config = dict(
    d_model=384,
    head_dim=128,
    d_mlp=1536,
    vocab_size=2048,
    qk_norm=False,
    optimizer='adam_variant',
    warmup_steps=316,
)
MLP neurons of a small language model. Each row is named by its layer, matrix (up: input weights) and neuron, and shows model dimensions 128-255. Each number is 128 + 32 x the weight over its row's rms, rounded and kept within 0 to 255. Numbers have three digits each.
A block is one neuron, or neurons of one layer that tend to fire together. After each block is what it responds to, as a language model described it from the Wikipedia text at the highest values.

L9.up600:135129109141103077152139135095132141140114095134120073117179087118100051137158167144124034151072116226128110089142117119127083089138097106176134162149171173089053176100203131145066122112094076094183129105129154141161133104125156116086126116206082110173186163150126113133129142133156056093118150096153121178209160146151163116145085108141116126092110165138138149113104109164136163074112
L9.up615:140131103148128082158088104104150090130107111155142103091185111079160088113157136163136154167097150148036148067117101167091091133157080067198140132147117105126119178135137129170071090090154144114161177126145118042186099170096098133067165107132101093168130093155157155094099119110123153090189151151174147144146136148147149109124124098075103171126143108161143184142091077137124138066167
Score tokens like 3–0 or 7–2 in match-result tables, plus word pieces and articles in sports prose, such as "British Open" or "in a bout".

L8.up100:137061129156138091115099116149103150157144142073121118201151145130137149118178109084156132136111145156111130123153099149112103136086129090112139089139140114153142157138156086126037107121148081133107119141132090130107031186091125123167129140146204217137164165099138118091091168178165155117126128155092135135157184098105127086115144143135099118118130178104134120115160138122103128140144
L8.up1009:132117076112166043110096157112117163180134146098108129096122136127147109085218156087203136156145163147130166104190086118179155070126151148118168132113106124194121106140118107112154084177144117160144127103133099148119102112105126156092124143116152106109171122168106121153149141118100136125093106140130154153121104236104139142144129136205088108122155119110115095113174127140126112169191
L8.up1067:120124108101066151162121078134087115145150087085164059147169144147152102096127142096191109209120160185116147069107113115171092061130113132127177099133112091135104117127109065123153049129145075144144161103131183135168137084114131130102111180080160162114092119129164126121120125159161101096052100138132107142135182146163123111088112110137082141104150094156119128140098142152126063137123
L8.up1267:145091143107096086110132092095154130190144183121069110200122173111169162126099143096121123150180121128088079071156088135144111060094129079105186105135144096189151146131138116142135106115128084085132172111068108129163146162098077173131136149131163137105153139176120120110139200094167080099105148164140132086143151106184202109081162146086133122187116145125164136133065112141103116130129
Word-final fragment "ine" completing medicine after "medic" (also Pine, Catherine), and weaker mid-word pieces like -ate, inter-, Re-.

L9.up577:116074089127118123104093194128155144113128128099053128154083130156172128126069097084147178084123126188105081184154111131067175165122141084129139120110120150106111134126125168166125180099087137154120196097167087108158088106132099111148067096143094182115103097161114157098086144152124126106135156078160120112119110196121133146106160085134098116139117093193182148150068137118136171154135
L9.up1160:085138086159097129107054116074158069102105121167099110098124107081121090072078138133132144153051135109078152154171148184113167149148119076143130064142089141148108143123140148149152151099073107141119166112070077202173202109075142153166114113175141159146119145153173116111108113139126099136142184128134140107115128137156184160141146066133141141115086145135077131191143135142121124118146
Lone capital-letter first pieces of split words, mostly names in tables or lists, such as K in Kamal, P in Purasangre, D in Danylo.

L6.up279:093124074122121145156082098088119113129147106123086067119145156105158134159117109157156158108247155096101190120080091153115137154122157094151175175089106134136130130085032151168255051094113143099108109104065102094170123106126118087087086115148096094150133096099108045082163156103158136121134166110160101077221171130060147137114128121111125118181116129121091140086125120147111154114130
L6.up294:148118120108052031127133087083168107066133105074097082099165145148113125124141103117166087140117203133091122169152110085132088084117134122145148108155100053097161145123135135132203127145100115076149128154100107120125055164117151121156152131102123120094195141102131114081148148121148128065113181100117118080204164129139172127064118153089186119099165087104119096057137048136120104100186
L6.up497:111066156140113126105113164079172084085130090095045108048144107136098101150104172110196060156096141166123158129148119127144129075103131107122077110127109150169156140095128127140099092082118116113144079096107152163176122147106141080110085153125156118102140127088080110083156160099172111096147202147098148130156139071177169107097112159134100087085125104225119092076114127151118126084119
L6.up628:112130139135107158178114103117140107132156129066117132153168130165150117160154109130126053079107164180154187131140118169092066111131117098152123118130102095138086109141101104140121104162147114126110105120139049144150142128113102119130115118151132137196161119164093063122192150094152132097134174108122208096166155096163212141078112115079130137141170107116123118082120106131140169142136
L6.up886:056140135112102130197088132168155131143121134125114088170195111123135076121123154139161155143141149135091120165160103154174124104088149117067090081133112108122145187118058158115099118133098121095165082145130114115129082094127194074119166150203205098123208115166064160107090126193117098091193175108137111158172156120154077114122093123137149062163134118166086135179121135170135173163122
L6.up1033:160139128132054179126115099102142093187172088144130102186123172169076101134114076094173138087081117183144112167154066101167092147085144111128123100196113112112137148111145146146090109160140167144116138081121123110118146120201132111099108125143089097086144134166093114108206166174085142147116085138182175158136139180135150097167143129139151153078190150110104087095162118169174123156131
L6.up1088:145140136105116167162129092114145091084171101092047103143165120139143098103131143110098118152171176129136174145155100092133119110083177074118204182151080111081128176108090152163190075144126211130142157113095130128140084116135092119094111178188182057151170125114110059100126153113172086058172133126136103156174193116139158045085094113127161101136124146169110133079152138118148138141129
L6.up1475:132153083109085139221136136075123091096144131102075098136160134169127132178137138104130069125137135197136123143095129125115064154073153116228186189104074111105098136151089115157147116130120145076172092108097114156118127142137155085118065149124133137111118124133132107100165123127162128125106169078170151128162130071119170148079115111137177135121169119151163130076151106094164136152138
Inner pieces of predictable multi-token terms, mostly in sports writing: letters inside acronyms (NFL, NBA, NXT, HIV), hyphens in compounds (All-Star, two-party), first round.

L9.up663:113169119203088108204107179121137135084130146173088165168141109114192101085104086103163085098116170157127103110088058169115145186097116136195157114100130153173164146155179126139147105119117143094101176127118136130104123124084073146134110183156111104116131108099147143175159132135107161097142141124133111101143103107090119131075106108184114167154163170233078141151088105105092104153132
L9.up1300:123103101141119092182134046163201116135149137069153124142117101131165106150099126110163116174096124094135101084118142122137115163166117152151151119100142116097129128134155191181072117102125147150136142103130186138162165128110162045117154117120148117144157129114157155176096155160105140064087184138190117120164149092082099077137070106110109127166146183159083119112118175133147135098169
First digit token of a number right after a space or table pipe, e.g. scores, areas, counts: 5–1, 0.12, 150.

L8.up221:078115130199110112143105127129121092119090122102076145081137104098136111122090084170147155097098109144138178119143140125156126197122157128063125124079179122120106150148136102146144096108119118139152128108111144137196122084083115136134141140128120179108147100090190100089102116116113105114088182152177144155163083169137194119138097117170144045160118104125132111154098121081165166115172
L8.up484:133147133161123011163079109137145133137050134122075138068032088156154102117082163131165128125100195147059142177134121146140136120101181159106158143136094080153138124127102242130093101109141109096140126100081124109192096131120165147116145112144102133062155154140086116102131125164099147124116185128079118085155124193165090120061128124122148128129142125169168116156142120147094090133180
L8.up978:122126059090096045148132182123141120124074064152085164143164084067148072092126135112141163079050155200105066145171093158104172120107168127106185145090066151160106128179148107168163079123085156139147117121106111122146145125093145140136141159143105119062153092145137089144143112141197091131147220104169132083119177167088114157108150117142120132099117101133101123175103165095080110179156
L8.up1102:098090141137097124141100165104129124097096140097135148133156160190126105087083126086100166127104127193128078163133076109145119116100125128158054141109145074102108106163072136119137142153109082192091164114070084158156116140090129100150115148142165144133096095072125133174167165173115141111101115159148093110133143118165101099129129161136114117157097113113188108178110158111138089159144
Single capital-letter word-start tokens split off from the rest of a word, mostly M, T, H, B, as in M|edtronic, T|olkien, H|illsboro, M|alta.

L9.up383:146149137110079072162112169161065115169138155140130083118166168081127169180133109120152134144150126136125096120109104119124127096124137093127085062109144088150144179102102123121147101121133110063109124097125125084144128167109091145204064100170126140148150109138165160143158139092084145073132134133168114125133119140139123105129104094060123104191140188125129129179084096154164099179131
L9.up1321:094102071110097165150082087112121144135149055152120133122143110138080074134172116100089101141120132130182113128141146124179059117056162155127136082105093109087116079107156154179109128087094085100186134112124089206129122113107115159086127066082151135175148101154077152131177122127123117095123181146139116163128168179164074058134139112188051081128145166084145173209086122126094100164165
Short connecting or qualifying words mid-phrase, such as or, also, as (well as), and, early, only, plus scattered word-piece fragments like "or" in orchestra.

L6.up220:080100084058121156141151139137119145141152112153149185135150078077137153200130118098096143136160139067146099141171181215212158129180118152135083139091120126153121151190122128145114136114119110154069157151056081191166137182099106130171129126104142137091134076118106153122132168156093153099096126104159112148062081084107070121185151138113108117102163154110141111170130224140130185138155
L6.up382:125124120093137090084123141116164098190128105109088059178111128098192092180174157133178082171155140161099124107068080174109099091134093173139135092139104133166113160161104084132132101176088171109113174155109159062128153105143068111098141122106136126178141105112153125156209153129143110150149138142172135062187132177111157099137093102107134135135174138124155124126112146143081151098117
L6.up408:104113117156142097115088164123145115136121123138155089108142181085158121135145152115125111082127144096109101172144094157152126078200144112116142123165141077129088094162088116149212123122089131136124156139079140133164106138127089085141071116144133113151163102103112120116142154112107143038112109125134154135184112148040160089201115124119121063120146100120089162162121152115171108117141
L6.up448:121084052095129118163130157130117108122110081148130146086170104123174142097091137124139142111153171103067095144193124095138163167180127144135166163124097141185146117169073139074106145109065135140110177092106142103133123158123163134055083149089149190130135156099161190089134142121146125082152121163132165161097123086104124115148098137018083162143139152171159172108122122167084107161139
L6.up975:143116136098114067134138155088143102161149155101070078145166115099172134101153127104122083162101146123099098118134064129088110098102132138122135085133139123055092127160119101122174145085104141110074140141109085140255129122097128141141087154147189135109156147156129164108132139090122114145105164141152115137138155201092112126105174132147049063181131184177156138067146111161144200155099
L6.up1280:154120149133141121092134106140097130091188107167085055125095159137081137102173136121098193143054112157205183117090094153098060087057128167157148144133100088142134168170112126153073110100141100121071138126112063107174115165122163132114101109125161167087177105110124145090099138119091138096107135145109128127182185222172103088123120143189113143156180078136137127169126163123051127140116
L6.up1350:091122062105169111097132085159095126166110108094133116107129091115161087142122098097114079156126139094175084122130085200169087107146130139100143101103072094134128092158154147136075106097117181049143205133058125141166158105098177092140075131117137128190201073154165167127119145201176166096107132141105136113159157152101172123142114093102174100206110073094174132141034175126103063117087
L6.up1400:125139096133127095147098154092144115150188105119087109191184152097182126187104103119126126138189123134156123124136142165126135119112115104110146127075116112133064132155058094163135072166121115169104106139069124095156131120126100128137120141090128188165125147107129075099135126209113173085154076139213168130205070168092108120153158166108129062175191149142133154084102216163080163101126
Adjectives right after "a", "the" or a possessive and before a noun, mostly "new" (a new era, its own, the current), sometimes fragments like "pro".

L6.up59:042075150121107114152131102152094139142075133107119148149197128106169145116106182154069130123165198141069199100134131156120147200112133125200102169099149109072150189195137153150156082141122092154159134117146110138156106150155111108141078112058107138107175101089211148175181168137080152102094070117140110120096131138133115070091126103157138076115127167158118158160146191142156175155110
L6.up102:080128106161104088118068113095173090160164111183085006130102109143165062090102105147207148119184167156086184115165095171049133106079129132168140113178087132083104120120181130191107088136121108106129167142102140140141128181122130179141155096133123139133129075154069109083128151162157104135157154049125129068117151132122138131096104146086146131143163140149124143154108089122088084118135
L6.up328:072111101166192100120154152104097103141117065139129090127147136131146145133099121138127120178106154132197158119129151108132082144114107143151141107112061114091141235125072129151033124157101156120064179170119107135160113137116128090144128106154102167064117113107140180095142188195138137092118131152175122108152184090147102128231123174131111147159139167154086149126131186150127174098172
L6.up457:110115126145103130140087115142181088129127110143105077156095141137162099091080115129120091212161151128104131159110090130105122149087077108114122104134150114072096200173136194156108136145125128125116074137088202143093165168176123097133088158172146162068181127141114165080161132085163115122178134184096104138095115106083134174074137105120188112167106086190114146149094135133131127086127
L6.up1061:128175163122088118127134188133158071148172144140047090126153095149197109172176071092134104144132162119141089150117138157120068109115142056134151140210084115069129191181153149127104081154141110104139117068109171194164140145179100111139095190130133107135191147085173191113076176172095126103153118185179149165106179116101154094134064125122115111085107167145131177138134163127096136159113
L6.up1142:159066159079122097137097138124151080127156150098170142097143108122181125117089090106130149172171098164136101129118087154160137100081141085171101155134124112101119133111140139073116087081115093155119080144159142087122132143092123076115083141151121109140123146094117128058147171204099181136122162167106117147043137119131092045085199106117203108132145127124164170108125128172133152116123
L6.up1150:085084179191129128160132154141141137128174163109096094060122104131106136145174123128080142185144160134085078090147169177129139139105145142147150169130131087125102099171110148137124154101124098190118136089129107136145132151113140094130141165172177113159089143129159182122111147101082105089109124165148136117121166190106124089141117131149077081167101186150129166149176121120088123143096
L6.up1449:112138176180107157157150158097164127088123144132148103150118203146125132060095140116127147087117133215111194111170146132099107171071160116132194159153112084100139126174151136154115104117098115120118168105099156165140113155097103195120146142168110096129132112112108097122191156126122117145105106163101143103150150093140082062155110161155115158153170144112101151186119115129138111089147
Cardinal numbers, as digits or words, in prose, often before a unit or a continuing digit, e.g. 62 receptions, three goals, 42%.

L8.up82:063137118128129114103151099144147116186155090100172119102130129141158206040160113125131155114175119127143130155120112148102140123058173142162120131150113109160093119127128133157114202137111086135130164128130085137092116141088162153147094097178145111091153095177176159081086126164179070148107136085162180041165096134165138162106121077099160144156117158126110173103073147155133088137157
L8.up254:059119128130111080135124091191145127109121100038171062131130173121180149179142143109122072144129137178102154053108089131160182092139174125129128124121091096092117151083124207116132113158145114134152156130121132137160085123070182135058085165103164152090154138178129143126101186147125098082092142100093131140173153094154109170155111083092128095195116172133174155145114137125093137099109
L8.up830:063147091092070135136160089110100095122114083123120164120179112103125199116168200122178132149160154166119193120151098192161116124141167125130076106100133127099185129118135151171114111136114078140111139144099057116084136118105107159123092170065177119148160070173088084050140127198182126132195134109123140103114128099137091145128141088133055166148154126129192186087081166155122114110132
L8.up1096:122061067123096137114189103135136140168138149112166133147122111120223178161137168141118104113147131123108153166140092170139158122070097190107091092161133107095171150142120180123126069172123107174107126095151087115116066172137131147090099154129199114147227113121163143110180158148149167093141111118113083151136136113168135111186126120145137138129157138147160161145103155148095036159128
Second word-piece right after a Latinate prefix fragment like de, in, ex, a, Des, mostly "p": de-p-rived, de-p-loy, Des-p-ite, ex-p-ansion.

L6.up560:071117076095122121156091098119153141182133116052130092123109098107135094101125139160131113084124139165054144162156048170144123117170112119112144092151066126129139101099098135160072117198119147078117142153064130180153113084063092125238125134140168139165133157136138107128135159190170096092156157113107106084165118088118132119115150105150125115169129130127106163157075095155100123165149
L6.up758:068123065103078092185128137153143161154177127114097214139192089079183088103123134139121180150109146177129123111116166185177089143145106135118156148094118168168044160146107123156112116139092075113113164151104104111090103118092171137150091129159151142084145047146141074114111147147153164136155151093195137130148151106174140179117085147130127095099084110133126152107053116119129105123132
L6.up913:106074124124173075130071134138171101055107117174157171136080116134171126113104150107134147152097180067141118122165127169121111142117129152134178070139094135152081120154136139132089125149122167139068169154108120199075154126079142132156079197174186101103163077170201150146148128109148142136127154153120173114136134165200127130158139130136137100136142102110102117168069089138172203146124
L6.up982:081104128170089083171087160134150110089091192171115195119141106091144127191101171058109121128141108087061170179145076147112056183152101116102135088084086119140120162114165127113160093128145124089162117127126066184175132124141140106137121126109146149146153117190092172117116169158105092132130184097107121084130235109157127136153124084156143094148147124176153185154080138133159144094113
L6.up1105:081070060122066111135135150134189129109151130131127108099151061065172135127125150074131114154124104093067139074147123124103103097104157092082120148177166118130152114126090113127166133223111127130153123191120100083197123128123090136175141181154135188117091165155100143084162163081117079094108134125159151140121081122089126117137159147087151084133110164146126132139116164118128152112148
L6.up1110:119162088085104111130124106089137051141053181039080130076210084122163091099133095124078154118079097129052132145118136146103132118190173103143155144107079110141117122136124142075107130210074146097092106154084089161151106098121077113218065127122169133127240128102104128083128167164145097157158060120179141140107107151118132133099182095095147076189141128132120167102133196144169197111158
L6.up1224:135101105126107117162129104124223142133114084119167127133151098150151124186092165090115104087196120173126100122115126117109176092222179138156133084087167106149164135136106121115099146142146190148080114119102141112214187128145128135138135121124118150131101105124132147080073119117125079135101114125121148180077113133149142143119156126066139170122148191149080142137155119131073165106101
L6.up1408:126153139113128063135123123149101083116087127134092119128113114128132076138172203097124142123099147134103111135132147132093124117118133074151097075231098102167087203194106136073149102091131159121097152123083102168118131081081104141180064129110095189131219128201155170128107143130171099179144145112136136159163170116128151196147172090135146099142132069145170145127062131162135165110104
First piece of a word split into subwords, usually p, P, t, T, tr or te, as in tr(umpet), P(olish), te(lephone).